config = dict(
    num_hidden_layers=9,
    hidden_size=256,
    num_attention_heads=4,
    num_key_value_heads=2,
    head_dim=64,
    intermediate_size=832,
    vocab_size=8192,
    hidden_act='swiglu',
    norm='rmsnorm',
    norm_place='pre',
    norm_eps=1e-06,
    positions='rope',
    rope_theta=500000.0,
    rope_fraction=1.0,
    qk_norm=False,
    attn_scale=0.125,
    bias='none',
    tie_word_embeddings=False,
    parallel_block=False,
    init='normal',
    init_std_qkv=0.043,
    init_std_o=0.0,
    init_std_up=0.043,
    init_std_down=0.0,
    optimizer='muon_variant',
    learning_rate=0.00672,
    lr_mult_o=2.0,
    beta1=0.9,
    lr_head=0.00612,
    max_grad_norm=1.0,
    warmup_steps=200,
    schedule='wsd',
    decay_fraction=1.0,
    decay_shape='linear',
    final_lr_fraction=0.02,
    batch_tokens=65536,
    max_seq_len=128,
    doc_mask=True,
    train_tokens=490000000,
    max_steps=7477,
    dataset='wikipedia_en',
)
MLP neurons of a small language model. Each row is named by its layer, matrix (gate and up: input weights) and neuron, and shows model dimensions 128-223. Each number is 500 + 25 x the weight over its row's rms, rounded and kept within 0 to 999. Numbers have three digits each. A neuron's up and down rows have the sign that makes its largest values positive.
Before each neuron's rows, "fires on" lists the tokens most often at its 100 highest values on Wikipedia text that the model never trained on.

fires on: " by", "=", " of", " Genus", " Website"
L4.gate303:484513484485513525501477479470475496545488567491452480509475499521517542475511516490502503510536469481515493471479493504437516506462485493513526481498510452521524482526508499540457467500486524560478485493488508522500459509495513538512545543503467469496455485501487451556474494511530510476
L4.up303:515456528526503515462493468488581502511473516490526522492510470513505537513498480539493505510520488493518482472506466484455523519500485531505489539524490494461513523486506526496502513507522529526498514525524482513523509533480487555512515542472498481531486504552569534478509490521525528481

fires on: ":", "-", ".", "ach", "h"
L3.gate256:489492484556529502465506493484470481500467467499502503513473460492516492543524511472466540512513471453433496487521439536523539502528518471504482481528472513528505501522548496488450451481492476531499503519465496481512490483533480496522463534493495511455501469537491482482491503481474506519
L3.up256:554502486522465505476503525510522521515503527501532515463472511553507552474518499510531496504469484513474477538460480474510514495461504489498475514503477484518502507481563502484525469487458519448490516479490492498505503524483488512551501498472525550499523459488523502491500486519489512515

fires on: " of", " and", "'", " player", " by", " or"
L3.gate502:480500494501513451483467484482508509453525512478468507489476507509506498506487550539471503536514484532494509448472478473475516465445542483491511490477448468531525530513510472500531527493479508556538536496513507466466422508504507512458517484498520496519518508536491457528470476513469451526
L3.up502:493467455462513533472486517493527474511500493477502488531510513442524506547538498502457452557526505468538535516513479487517519494546475520533529483541506496489492498494514547506517448492496473454540509512475482544498485514534515524463483515488493518528476503510442482511503514479513509505

fires on: "==", ")", " ==", "===", " ==="
L3.gate422:501512514486524553492496518532476508463483508467471485513501475472441464494509529465483512501478517511468546495512520503503480534492511495478529515487489547479506510519529496523534507482461462513468479507486514501491434487540471525486565473530482517473545478475474501478508490496509537507
L3.up422:523469482480554540489504476516480522499515535504493519468490502504471507525531503532521497563503483505486506478476537469499520499469483491503481498492472509452543513539512447519516457495497483488516494506489495501504505503445474474514549473478475503497476497500480506513474548488543495500

fires on: "-", " |", ":", " sq"
L4.gate211:529503499524543488476482509509537514496510452522472500479464500491516473533489501514486527507472499554505459481520471481542529474534521550506512489490495439483487533492501529509470535524492505495491509509487462495515523510530426491465502493480494495495531502527511513488491479499499467520
L4.up211:481497513480477475505436529503481546541463489517479494486493505465505482509516504513527525509511479461515511544469512523528481486530538501499487494476462480499521499549500491504472460549513447491478442499477501511539494509510504525511429476464527521479525456510537526493512494483479484514

fires on: " of", " from", " ("
L4.gate197:487533525522522516507544471449523498512538484499458510478472509527484484504507496483513499467523510502479512462498510509460464540527449498471482529486478516501487511498455513473506480467527490503463488489452501493512509493546500486487462475499478496530454476459495509512499451500497534480
L4.up197:535495513503532500504529537516473503471509553476467505507531486517472499502553487459491457451485510492468519474535501504438510517522464501505475523481519513505489521478469487513525494491467533488516529505506478577483513536535505458512449473487487499471490486536507519515500547507496516498

fires on: ":", " from", " |", " at", " of"
L4.gate366:448491495520475501503449508519470545496518481555509518489487517491456489545481485495512511501492487499518469503470553494471504505488492484482557513526532506507519535486493490535484507538470500503542495482479471462501553473504474469538499469514442461531532524520476478499525527460528535504
L4.up366:510516534490484503478488463533513521513483488493482504469447517492499500533515492442478522502480530478542456496482516537491480483500537487483488509528497486552577469520505480533470503476517529470485498523481500536509509519481527523514511444459511515497536508478492508465529470494480488477

fires on: "-", ":", "C", "F", "f", "5"
L3.gate265:515467512488526498504506506463494538496550490504472486492474505496470467521507462453499553493488500530546548454515495528494454503472510502511524492488504487489524474502504535475490534502482466522538511509510504491513544514493528500494494473470479493500528485434540514520473501468481505471
L3.up265:488484509491532499509516517469448473533538533481469534537497474525524492491525505537486514464516547494467480497469501503488495525531499477474493500548445484483499475484490463512498514461542487493488436496544495485485524512505489469494502543461521524487488459486489481531545483501511476480

fires on: " of", "-", " for"
L4.gate516:502526476502510549478538528474487527537504524473546526509523522507521472519490511511496494429502473480516500481533473463475507495497535499484504460514488471499463531478469481497491446504491515523451551472459507487501505485489532487506475499491511495508505494559524491499483517527496513515
L4.up516:509536492492464543508522499493512520520533479474504489489480455488489549533494507500536505516486485545462475494506516506491481518469482527541542480511519478512491491492535466504497488527533513485448500453521498494530497534512490508469490515489517487504496473506547510501511536471473458497

fires on: ")", "\n", ",", "3", " |"
L4.gate424:501503510495523484480509485512502489506493492512456491496503529464488510498496517541508523499488518493493474509456524522528505492543466462493503485491494476497515532512505500482492491487465515485487511486491481554483472522539500501523503538575468510489490483542479485532436512536483541506
L4.up424:569530511468498491513502465523478490516468506511540503483446462550506508492516471470481512469490545496495537484511497525483465523535478488529485500530484498446549499494478502501495477502481536482528497490459496547548496501496547486465474520538504536513503507533520513562434471458522492525

fires on: ":", " of", " in", " on", " for", "et"
L4.gate611:528485506467481479506526512468488506551499468506510468532514516496488499478459510540538516462515447495448483481496517473476493471488550480476536484452487484488453445513518483485476466519517492526491522470480476487506506511454492482530519478488501493513516522525531493516500492469514448440
L4.up611:469521475466522488525517508510481503493503498508501502521483522499486485517475501485525532477561479485533513511470492534479505519510491520506498500485503505525487492532448476536518526494492484562455476456493484507508524481480535512499482447501551477460478506486493514504500563447468513450

fires on: " of", " has", ":", " are", " in"
L4.gate645:524485515508499524499519482524481508503494454484530502522508487496530499472527497482502487490493514473542507498467494559494477505474468489482513497487435484464497535494493436456507486512525511546503513468487530545475525483529522536494467503476509518496480526520499522520520500471503487476
L4.up645:475525492503475501498527475513480521479511554500517506470469479479547568479470516499502475494515507452499491451556468483499500508477479506462497488466475511519494516512472523470512507493494484518499502478506507513532501476500489483485520498479541505431474511540501484493469487482482459518

fires on: "\n", " |", "ž", " code"
L4.gate42:430451505522488495535518478507481552488534502501507546500435509529512497490514518474543514498503503512484466515492518543506511455509519504494447478517505479536496486515498498564504553457470468461505520467496467482481470511497476487483495494511464511541507500494459530481451547461506492531
L4.up42:507517499504536506523498483486499486476499496499545492512530491454470475568507465482480484497501488539514476516528523510497513516422515454505468491496476479502481470512473515494491490504561498479507527490490522473474481533503453500505550505539513506504488512449511468512472493519455498431

fires on: "K", ".", "ag", "AR", "rug", "P"
L3.gate661:497526482513481475499521481505494491475512539477501530515527483506486490493493493458469449465499485565532533452512525488487535498474494488523501483469519504541509533535499501482495522537495500506484543526464475492532515502490461508478454507497525490485514557535484459507511511463472541484
L3.up661:467480497521522507511480513546523486478503512431480486522524505446461503508507545520506512539488517519507457478474490512467554502467467475489501489478489538512498517547450496541525520455474523526512490546502474463527530535492501458487423519540501461540506545500481511473504487478506545488

fires on: " |", " addition", ":", "ew", "Population", "ant"
L3.gate414:495484519479543494530545522481515552522480448491545506447497464489489512528507501447526480499505488508466509505507465503478524522557498504497494513491449515554530519513481492508493494492474499496578455517470513529510470508514519488488468497495510517458515487499480472543515497490479505515
L3.up414:504507518518491493487482525494497500526510473480514482477521429484476469518536526451465510507478482506493530465486515478466523476531536495501497494488458503538521518477494508530512464538525508474553496512499535547504491517486448467553487502488528507493542500488460488513515491490496475502

fires on: " for", "ing", "et", " |", ":", " in"
L3.gate312:526484541473494507450465485521492554511522487513540468514521506491485455522489523514470509508525521531489521535536430521487501522512487536495490499516535522482475514517484546481489480490487527503510495493502489472536510497539503457503466501513502502504501546555490513505534506531504487503
L3.up312:474494501475521456510477502475466468509499478478509536499510507469509496487468513512492475505484486498477525524527512552508495511509505508473480469528475492515465494508501526479503472477538513486472509518485491522518551521496539541520516510485501509446518536537512501469506507509466503507

fires on: ":", ";", "n", "-", "):"
L3.gate590:522468492496482526476477508472500465501507491455534471550477496494530449493485491471457483508508497492477508513509504544480500465511510502515538517490488497477472533521552521493477517474527501531516452504533535501512482522505450524498478500485524440502475453548473480524511507476516494483
L3.up590:475486460550482539470523460500474482510495520478505509526521450529486468432521519495515518513507480509478483472511451515483487485499505499526497469506493494495479518500538500508496465519504500495491481505488562466484488552485440473550470473527518502524540499493510474494572519513461486465

fires on: " of", " than", "'"
L3.gate805:507492468513521467508514531479507476533515461533461474487447581496493474475471505520511488528525515553495535440506482492462527525459476470479492487477506524475491474528505511509483477487503464548528517548490517500475488532513517519517495464475468529485487499481523499546488480510496483514
L3.up805:535497488510548539505484522477495441537504490497511566472477500496483468518499504494473521505491486496521511467518482534492505533546500547474479496479506499499506455457481508493456522461484502489528520504520501494518467485498473486545454469484487500505539539488460493477486506517487487514

fires on: "==", "===", " =="
L4.gate762:505488522520487508522462529516476492508494457529513500551508480510480499478511457560524504518451498511461472491457496415473483525482465460502487522530508487454491506529484492525502494529468487488512503507476543532521453521530499547469502492512460492494522522530465496499470498513529490481
L4.up762:514497496467465485469515493480540465515519436498518501468472508515503488510541513513490481518479484484488505520478503467511480465515486466497494521468542490516576471537502525499479468530513472470494470522496483489530468495502464509474462503557502455513455483527518483504467529493474516496

fires on: " of", "."
L3.gate655:465465496544465495475543493511505495483485519509424520495511465481479487517499502462467527502493486543503504503503529504505502498504512506462425469546503481534502486542459509530487486484501533516526524489495494520496532516490513502543451472544469485508498539481508479523515488463481490509
L3.up655:497487512470514493516482545510482472459508529495491485497515506479504466514510485516503526470498572498462489479513567520454493466504548556484474569502449492501526485479510519500499501428482513517546517489466481533493504497527499524477474486507513471479499467493484513555506495493541553452

fires on: " and", " of", " or", " in", " for", " to"
L3.gate409:460536505463471445493482459480481490538494546515504494514497492498486481484444542504514506455523473501472500477476496481494490513469526504533517451465505458514498479535520501519489452488521476533495510490513489530504516526531501499495554460491500523528482533548453493539522462480488484493
L3.up409:527487525489485481496432500477476477487475504475485491515483468568496516510529519496504497513495498531441517419508529518504504502488542499532499483532449474493518490480522484525471542493493487512491488521468511531508523525481487519498504486480513464503471474435510488468466510475472485484

fires on: "et", " on", "ell", " ex", "end", "/"
L3.gate236:493471512496510493495497490440512543491489504553516509531512460491559524477469487499492486458494508504515483483461471473508454513511471483513478479502503501492480539495514544474549503565501459499493510457495446470544498489504506510447504514508505469533532532506546512496495495445490526511
L3.up236:521516466521519493500511487490516511508474515513478495524463511504481475493517497463481501514475512477520472498493535493512471493474491483517502535504454454485518495484508549495491526477497509498479522534486467506494507452494523507476549478525491492518490480477524544484469543493471495474

fires on: "==", " date", " ==", "le", " A"
L4.gate353:469540518488495527504529487531437493502478491494482510496522449545493482454472478481525532498473527510499498481492497444511488565496510447501487498508512519517477498450492477532538505476506493514500479467476500483516528499508487507502490476471538517555476473476477495475507473488477501498
L4.up353:505496486497516508486508501526474516497506498525521504452483485486475496505517466508477532455493475505472501538483501476496519504502480475494433487470513472472503469526456465462494499546525463501526492496487470493495469532535466499513538516530526468442523522531496513536502508471482479484

fires on: ".", " |", "\n", ",", " "
L4.gate81:465454548468520509495508503472501524438495493490509474487486501545495492499501524447532496495527539493462514483487474518495480474515488483502473485529488488481454471552544479514541507483487507499521497494473522510457492536501483497508530544512452538473479514504468479508495516486493501525
L4.up81:481524552521488485487546487531483481474489435478501518535487483468457516494515447536498472539492515491502513442539503464516460511480471487519451485531506508497513515477516503532484463500500522512496517513511487488492513482539514501504483486489481508462512493540496525555491485473502503495

fires on: " in", " of", " gr", "-", " around"
L4.gate560:518496514524458484506518466511479502483519497501481509526493495516504507487506502482506543521476502488463511432511487547518497507467433509576514494483467460482440488484463438501478498501515472521483553526504465518542522493479498511521476489528469481479463528500523503530495501457468503500
L4.up560:530539495480501501497509493515550526488502510463479493517482497473528510503473503470461522479511544500482475501495513465532513505475546536515541481470495519507521506489529518471522521485497490494491477457500513473484517489493510463524487513485445461513497513473521476529485517501530482564

fires on: " (", " |", " ", ","
L4.gate278:483494508490504510499496473458529464476517479496514488501416503475504528507449510519520568504519502471514515533494509513544554511542488457532527490511518481507463486446507496480519536490486527513499456527499492502458490505482520511511500508502525525475520518491482461544448475526496501521
L4.up278:466502508517467538504542462496517522545515526541506500516488520554488537489541471477513479508460510506498467526472495499477498476553516494507543517533474477494526483489475490501489462516480515508478504498505491505464509496506473491480533470552502484543512464469450499471461516504531507518

fires on: " of", "t", " to", " in", "ed", " for"
L4.gate706:529506490479461456489537460499482531494467543532516475493525515523521498478480484497536481467520455481527522483471514454528542514493535461485523457525498538475495506491506498525496497532526437558506532512502497498521496444480483523464481513517484462512512520503519501478519509471470445466
L4.up706:488515492499458470493473479497471507511504503457485474508475485498483499425525508473518494562475491458472548514509510442475524486538512532511520433496552526526500498472526486497531504447534476495498517490495473532519520500500489500480537510475531491479482506441500492478459486466441460501